Weights of a small transformer language model.
Size: 16 layers, width 384, 34.6M parameters.
Architecture: rotary positions, no biases in attention or MLP, normalized queries and keys.
Training: 266M tokens, 4133 steps.
MLP neurons of a small language model. Each row is named by its layer, matrix (gate and up: input weights) and neuron, and shows model dimensions 0-95. Each number is 128 + 24 x the weight over its row's rms, rounded and kept within 0 to 255. A neuron's up and down rows have the sign that makes its largest values positive.
A block is one neuron, or neurons of one layer that tend to fire together. After each block is what it responds to, as a language model described it from the Wikipedia text at the highest values.

L3.gate443 [124  86 160 165 122 119 137 113 169  97 173 156 120 117 126 140 137  73 173  94 102 122 111 135  86 106 103 107 138 156 116  80 124 124 120 146 165 156 116  99 113 130  99 116 161 102 168 101 133  66 175 128 109 100 131 114  94 139 112 100 149 139 147 122 140  81 182 152  98 102 130 101 128 124 138 133 117  97 174 140  88 109 120  74 112 152 102 113 172 115 141 127 114 130 119 115]
L3.up443 [119 131 142 131 100 113  88 139 115 122 168 119 122  82 104 141 123 132 151 138 162 118 149  88 168 169 154 140 109  77 109 113  99 142 107 141 132 155  74 147 135 151 117 134 168 152 161 139 161 156  73 146 154 126 126 149 121 171 158 146 123 129 125 100 120 110 119 143 123 142 121  98 102 122 114 116 133 101 103 129 188 136 135 127 143 130 145 109 125 122  73 193 177 119 125  99]
Year decade digit

L9.gate113 [166 143 155 123 124 149 161 147 126 108  97 106 110 101 142 132 144 104 145 147  96 107 149 113 115 139 119 137 145 130 154 152 149 161  75 105  87 125 126 144 152 102 140 116  84 152 135 179 126 109 147 130 124 131 151 105 114 147 156 103 151 127 147 146 154  87 148 150 116 143 146 188 149 144 128 175 104 125 125 170 143 164 164 106 145 128 113 135 156 162 160 213 178 158  85 120]
L9.up113 [140 118 122 143 174 104 181 121 106 130 136  92 125  92 139 122 149 183 131 113 128 136  88 145 167 158 125 140 170 122 152 174 160 151  90 159 136 124 156 118 148 133 109  88  95 144 102 161 154 184 118 112 104 145 128 150 120 144 123 105 119 150 136 161 156 137 125  89 127 198 125 132 170 133  85 160  77 116 133 183 104 136 120 129 103 138 106 107 122 165 107 126 156 155  91 146]
L9.gate194 [100 149 129 131 124 124 135 152 132 172 115 146 138 169 114  90 156 158 101 158 161 109 190 140 102 118 177 103 137 108 129 118 142 123 113 102 133 120 127 111 115 131 107 117 168 153 152  83 161  90 129 162  47 103 117 132 134 154 132 117 100 171 110 135 133 127 135 134 118 117 129 121 143 105 136 155 142  87 101 152 141  95 141 108 147  97 121 151 141 129 137 139 124 109 119  95]
L9.up194 [131 128 134 131 152 107  99 107 151 115 162 177 113 106 124 134 122 103  89 166 152 133 113 102 118  89 134  59 124 123 160 105  93  89 129 103 106 114 121 134 105 118 114 155  68 173 131  94 130 156 109 133 128 131 124 144 123 157 124  84 150 147 135 165 117 115 105 149 142  76 109 183 160 113 112 126 153  95 123 163  95 122 102 111 115 108 131 136 144 104 140 147 145 148 142 120]
L9.gate204 [122 130 137 139 154 109 127 112 154 154  91 136 138 174 136 120 171 198 132 137 152 122 146  92 126 181 100 129 147 140 117 114 136  97 124 147 118 123 120 120 133 109 119 116 133 132 126 137 123 124 137 149  77 123 106 136 123 119 128 134 103 138 146 138 138 135 129 129 124 118 151 118 131 146 160 154 123 215 134 171 103 156 155 145 143  90 151 127 150 149 116 120 152 110 163 134]
L9.up204 [118  95 153 129 144 125 136 172 105 124 128  86 132 113 161 131 116 135 132 133 101 166 141 131 127 112 157 108 149  98 154 109 121  89 106 115 146 135 130 131 170 150 174 107 130 101  75 124 140 112  67  95 161 151 160 152  70 102 150  76 121 127 123  87 134  76 133 109 151 131  90 139 140  91 133 100 140 118 134 152  80 147 129 112  84 110 161 115 141 172 107 145 171 115 115 147]
L9.gate254 [120 158  91 149 114 131 157 138 150 161 139 134 160  82 123 116 125 104 139 141 134 108 174 134 110 127 112 168 111 101 138 118  94 150 107 103  91 136  97  74  74 107 150 130 123 133 120 147 157 159 119 123 132 117 135 126  83 145 113 120  99 117 139 111 152 138 161 141  91 100 128 122 108 101 130 142 116 129 121  93 142 149 135 162 144 129 113 147 152 149 154 132 137 124  74 124]
L9.up254 [ 92 100 171 139 141  82  94  95 124 158 102 112 134 118 204 134 120 114 168 143 112 115 126 100 135 101 138 122 130 148 118 141 151 118 147 134 171 152 136  80 137 146  90 118 120 151 139 114 172 131 121 166 125 119 143 162  72 108 177 111 167 116 126 154  99  87 129 131  85 132  99 127 121 102 113 147 100  73  71 106 144 110  90 122 142 153 106 124 144 123 146 126 151 126 109 163]
L9.gate655 [132 175  73 121  89 120 128  97 153 130 137 138 102 119 119 106 118 119 105 120 136 131 201 133  94 125 152 106 155  71 123 105 143 121 115 126  96 174 150 125  93 125 133 123 162 128  77  96 128 163 133 155 146 102 103 122 137 140 114  82 100 143  73 162 103 147 113  98 118 134 119 124 123 150 177  96 127 134 132  98 110 145 141 115 116 128 156 118 126 167 129 146 120 123 173 119]
L9.up655 [129 126 131 124  93 123 123  97 114 163 127 124 119 118 158 103 158 171 142 147 114 131 150 112  91 135 147 114 163  83 110 127 134  80 122 173 127 103 102 136 125 154 122 173 141 100 107 154 131  97  76 133 126  93 145 146 110 135  83 126 138 154  66 147 105 123 142 155 125  99 141  72 138 133 173 116 159 157 152 117 143 128 103 147 114 121 135 124 121 123 116 133 121 126 135  81]
L9.gate697 [156 117 143 130 114 124 139 125 116 174  90 162 111 103 138  97 122  95 164 138 153  85 145 135 124 160 120 124 164 133 115 157 126 170  83 133 120 150 129 110 117 112 120 168 158 114 124 121 150 137 102 155 154 130 134 122 150 146 144 116  79 178 167 166  90 131 123 110 148 105 159 162 113 124 111 102 150 133 115 157  84  86  97  99 112  98 108  90 112 122  94 119 150 129 129 112]
L9.up697 [151 137 166 155  78 148 179 155 120 127 154 146 120 146 123 126 104 146 174 113 137 102 102 120  95 100 156 141 134 116 172  86 154 161 119 134 107  81  99 149 136 120  94 138 110 134 154 152 153 107 125 102 178  87 102 139 106 163 110 104 161 144 160 108 103 174 144 136 122  67 147 127 173 141  98 106  96 130 135 138 123 148 126 104 101 120 140 112 182 108 171 172 107 175  91 104]
L9.gate771 [161 128 117 138 149 157 106 143 117 139  98 128 119 134 137 120 139 122 126 152  88  99 114 105 157 146 110  93 150  96 146 156 149 172 121 132 148 125 112 109 145 125  58 143 173 126  83  94 170 126 122  96 107 128 155 138 102 146 108 141 142 162 139 180 154 158  93 153 113 153 117 110 151  99  90 113 121 112 109 145  84 129 105 141 117 146  88 148 144 133 133 133 152 129 120 121]
L9.up771 [106 131 106 153 100 121  90 124 119 119 153 142 139 136 151 178 152  91 101 104 140 102 171  89 108 102 119  97 124 125 140 142 176 109 101 125 107 128 164 131 134 153 100 118 156 150 112 109 132 109  75 109 125 155 105  98 152 171 137  98 162 167 155 128 133 102 108  73 128  95 114 159 180 128 184 148 109 149 128 125 133 160  96 106 119 120 111 125  94 145 141 124 134 114 141  91]
L9.gate931 [148 167 128 104 169 109  96  68 130 148 150 113 113  69 127 112 156 104 165 103 141 139 121 120 127  85 144  96 135 102 121 102  98 165  96 133 113 139 147 161 127 155 126 139 109 102 130 150 135 119 135 110 147 151 133 127 142 123 155 135 108 136 100 144 115 161 121 136  94 162 157  92 156 135 112 135 117 129 111 149 106 122 103 112 138 100 155 161 100 125 142 136 125 141 147 124]
L9.up931 [123  85 144 150 142 119 142 125  94 111 121 100  99 133 145 132 136 140 116  97 107 115 156 137 153 187 128 100 191 151 116 100 109 143 167 103  81 140 105 151 122 136 120 123 114 102 119 123 191 165 141 113 124  99 138  94 165 143 110 117 126 179 101 124 162 107 135 106  86 138 162 118 137 126 115 129  92 117 140 104 146 133 105  92 144  76 141 119 150 119 111 147 151 121  97 124]
Possessive determiners in biographies

L7.gate29 [119 126 148 128 159 149 126 114 150 136 122 112 110  87 122 121 132 155 163  93 110 121 116 163 126 119 131 140 128 131  93 186 160 195 156 128 177 122 123 125 125 125 108  75 145 123 141 138  95  99 153 103 114 106 150  85 113 136 130  96 116 137 135 107 112 119 172 101 143 155 127 131 142 155 114 114 134  62 134 119 132  98 105 119 126 127 151 105 125 127 132 152 155 156 117  70]
L7.up29 [169 102 149  79 150 135 156 166 113 133 133 105  80 107 114  89 193 116 155 163  97 110 143 148 147 109 134 134 112 123 132  83 118 112 109 117  92 166 158  91  79 113 161 148 124 137 151 133  84  89 106 125 175 138 133 151  86 167 107 110 145  74  99 115  92 160 122 119 112 140 154  84 161  98 114 133 172 109 142 104 135 128 118 168 102  99 121  93 120 149 104 164  93 140 113 170]
L7.gate48 [135 121 153 108 116 127 101 113 148 169 137 130 132 101 134  69 112 154 157 100 134 135 159 140 121 134 101 126 117  69 167 133 150 103 115 132 188 133 111 129  86  59 174 129 131 133 138 143 132 117 120 113 111 157 121 130 155 113 137 176  97 163 118 127 131  84 151 107 132 125 156 108 136 145 140 139 134 156 120 149 123 171 135 163 111 137 128 148 125 173 143 115 139 196 104 158]
L7.up48 [134 102 108 134  96 118 128 146 134 133 128 140 132  94 102 123 106  71 144  71 125 159 109 162 149 155 133 113  79  97 101 100 176 136 121 143 121 153 147 136  97 144  68 120 132 165 121 135 125 158  84 136 133 127 164 146  98 133 128  93  92 118 141 132 141  84 149 103 189 117 141 102 163 101 132 115 106 102 149 104 156 108  90 120 135 178 114 140 137  95 171 170 129  93 126 136]
L7.gate184 [106 162 135 148 146 130 146 106 123 147 144 172 138 131 106 105 131 190 134 106 148  98 113 124 142  94 122 129 145 120 133 145 156 130 121 152 131 105 122 111  73 149 134 155  99 149 154 133 161 101 113 131 145 162 156 143 141  78 159 122 102 156 129 121 175 160 127 101  86 117  80  67 103 146 151 117 124 141 122 102  90 140 127 177 112  75 126 112 121 136 137 130 135  99 150 146]
L7.up184 [128 149 101  95 156 103 151 131 138 127 104 166  99 106 125  96 136 100 130  71 125 113 110 127  92 133 177 149 170 145  91 103 143 164 153 130 170  96 135 108 120 149 127 118 155 185  98 100 140 116 102 143 135 131  98 143 116 111 101 115  97 140 121 119 101 134 137 138  95 108 123 115 113 109 124 136 161 106  84  73 101 127 145 120 148 157 103 101 103  73 100  78 148  81  91 135]
L7.gate281 [108 166 140 127 146 103 124 170 152 129 148  87 149 115 108  78 148 145 163 103 126 115 146 136 122 131 152 136 147  63 160 142 135 172 144 143  94  89 101 128  94 124 139 105 145 122 147 156 154 104 156 123 133 132 115 136  88 158 109  92 150 102 120  75 147 148 126 123 113 115 127 134 131 137 156 104 152  80 110 117 138 123 117 114 126  85  93 108 183 159 108 144 115 118  78 109]
L7.up281 [117 104  84 109 104 138 110 152  83 148  85 126 113  86 163 117 149 136 113 103 103 114 114 133 167 109 117 132 169 137 107 128 132 150 141 105 147 103 152 160 103 101  81 160 111 107 145  78 142 134 165  89 173  94 169 111  77 136 105  98 155 151 129 118 124 113 152 105 182 119 107 122 124 185 111 175 125 129 101 147 115 111 142 134 147  92  65 107  90 137 148 153 100 122 135 114]
L7.gate394 [148 141  98  90 165 120 102 142 130 125 139 149  84 167 152 113 179 123 145 120 120 166 144  81 124 151 121 112 137 130 130 114 122 109 121 164 113 130 124 162 157  89 112 115 103 143 123 174 150 138 171 126 106 150 139 130 124 123 131 124 169 171 145 119 129 168 127  98  90  60 140 144 118 116 127 114 100 123 129 165 170 140 139 136 125  90 129 144 141 113  74 122 168  98 133 134]
L7.up394 [144 142 108 140 120 198 159  87  77 150  80 131 102 125 162 128 156 112 163 105 124 106 132 105  99 155  75 118 136 161 122 124 155 105 110 175 129 165 125 154 130 147 123 127 130 131 116 109 177 141  98 161 132 101 155 116 153 152 117 178 166 127 115 162 124 145 137 180 137 184 184 111 132 167 117 116 112  96 144 120 111 124 136 150 101 128 109  84 164 117 101 139 133 152 145  56]
L7.gate642 [156 118 115  93 133  89  99 158  99 108 162 104  97 150 151 102  80 115 125  97 150 146 118 140 145 128 115 123  83 125 123 118 126  98  88 141 154 132 138 172 107 120 120 105 124  81 127 149 134 123 122 154 138 136  94 151 144 113  75 121 137 103 130  75 111 154 123 162 141 138  51 128 114 170 111 160 134 134 153  98 142 163 143 112 128 112 129 156 109 140 151 146 169 117 132 193]
L7.up642 [127 173 122 125 135 113 152 131 127  94 170 153 176 131 122 111 127 158 119 122 139 135 142 117 125 102 146 138 178 134 103  99 126 138 126 153 137 152 166 116  85  66 120 103 154 102 134 162 147 126 141 149 139  84 137  91  90 108 115 150 181 140 109  69 123 100  77 142 171  98 116  98 104 147 121 114 147 125 155 134 105 139 146 125 124 153 136 129 134 176 132 124 113 124 149 125]
L7.gate823 [112 127 138 129 153 144 147  96  63 155 115 135 134 120 129 102 117 118 119 115 123 102 130 127 107 115 141  86 120  88 115 154 124 149 121 145 140 111 103 128 117 114 126 157 142 151 157 116 156 139 131 117 149  88 163 130  87 125  76 148 156  91 122 143 151 115 123 161 105  94 157  97 136  76 127 114 100 126 123 154  64 157 160 154 130  98  77  95 134 124 100 134 133 121 135 131]
L7.up823 [110  88 139 120 144 123  78 138 114 152 158 118 133 120  91  99 127 102 106 123 113 134 126 171  90  79 112 122 103 124 159 110 102 130 145 138 129 112 131 146 115 106 135 186 130 106 137 100 141 145  89 137 122 129 134 108 103 128  98 174 128 100 141 129 146  83 145  93 129  94 129 116 119 102 173 112 124 130 101 138 152 197 135 115 143 112 117 114 112 174 122 103 130 137 145 104]
L7.gate923 [ 84  65 125 142 100 157 110 115 126 164 106 113 154 137 110 129 132 150 125 125 120 141 177 128 125 102 107 126 122 107 137 136 120 119 129 168 120 152 117 131 108 109  85 121 149 134 111 102 165 127 126 106 134 136 101 140 108  84 182 100 154  70 127 149 135 123 155 120 141 155 121 124 131 113 131 157 161 108 110 151 129 147 158 140 173 114 169 148 143 146 117 139 151 134 105 158]
L7.up923 [113 109 122 111 109 167 114  37 128 152 129  99 138 160 121 134 154 129 138 159  96 138 149 136 139 115 126 128 128 163 127 104 131 115 110 139 153 115 126 120 147 119 112 108 128 156 142 163 133 163 120 101 124  83  85  93 134 137 105 123  93 132 164 112 157 110 152 114 155  69 130  82  85 143 121 115 133 138 153 110 133 120 143 141 164 157 121  98 128 205 107 186 113 165 110 160]
Century and year digits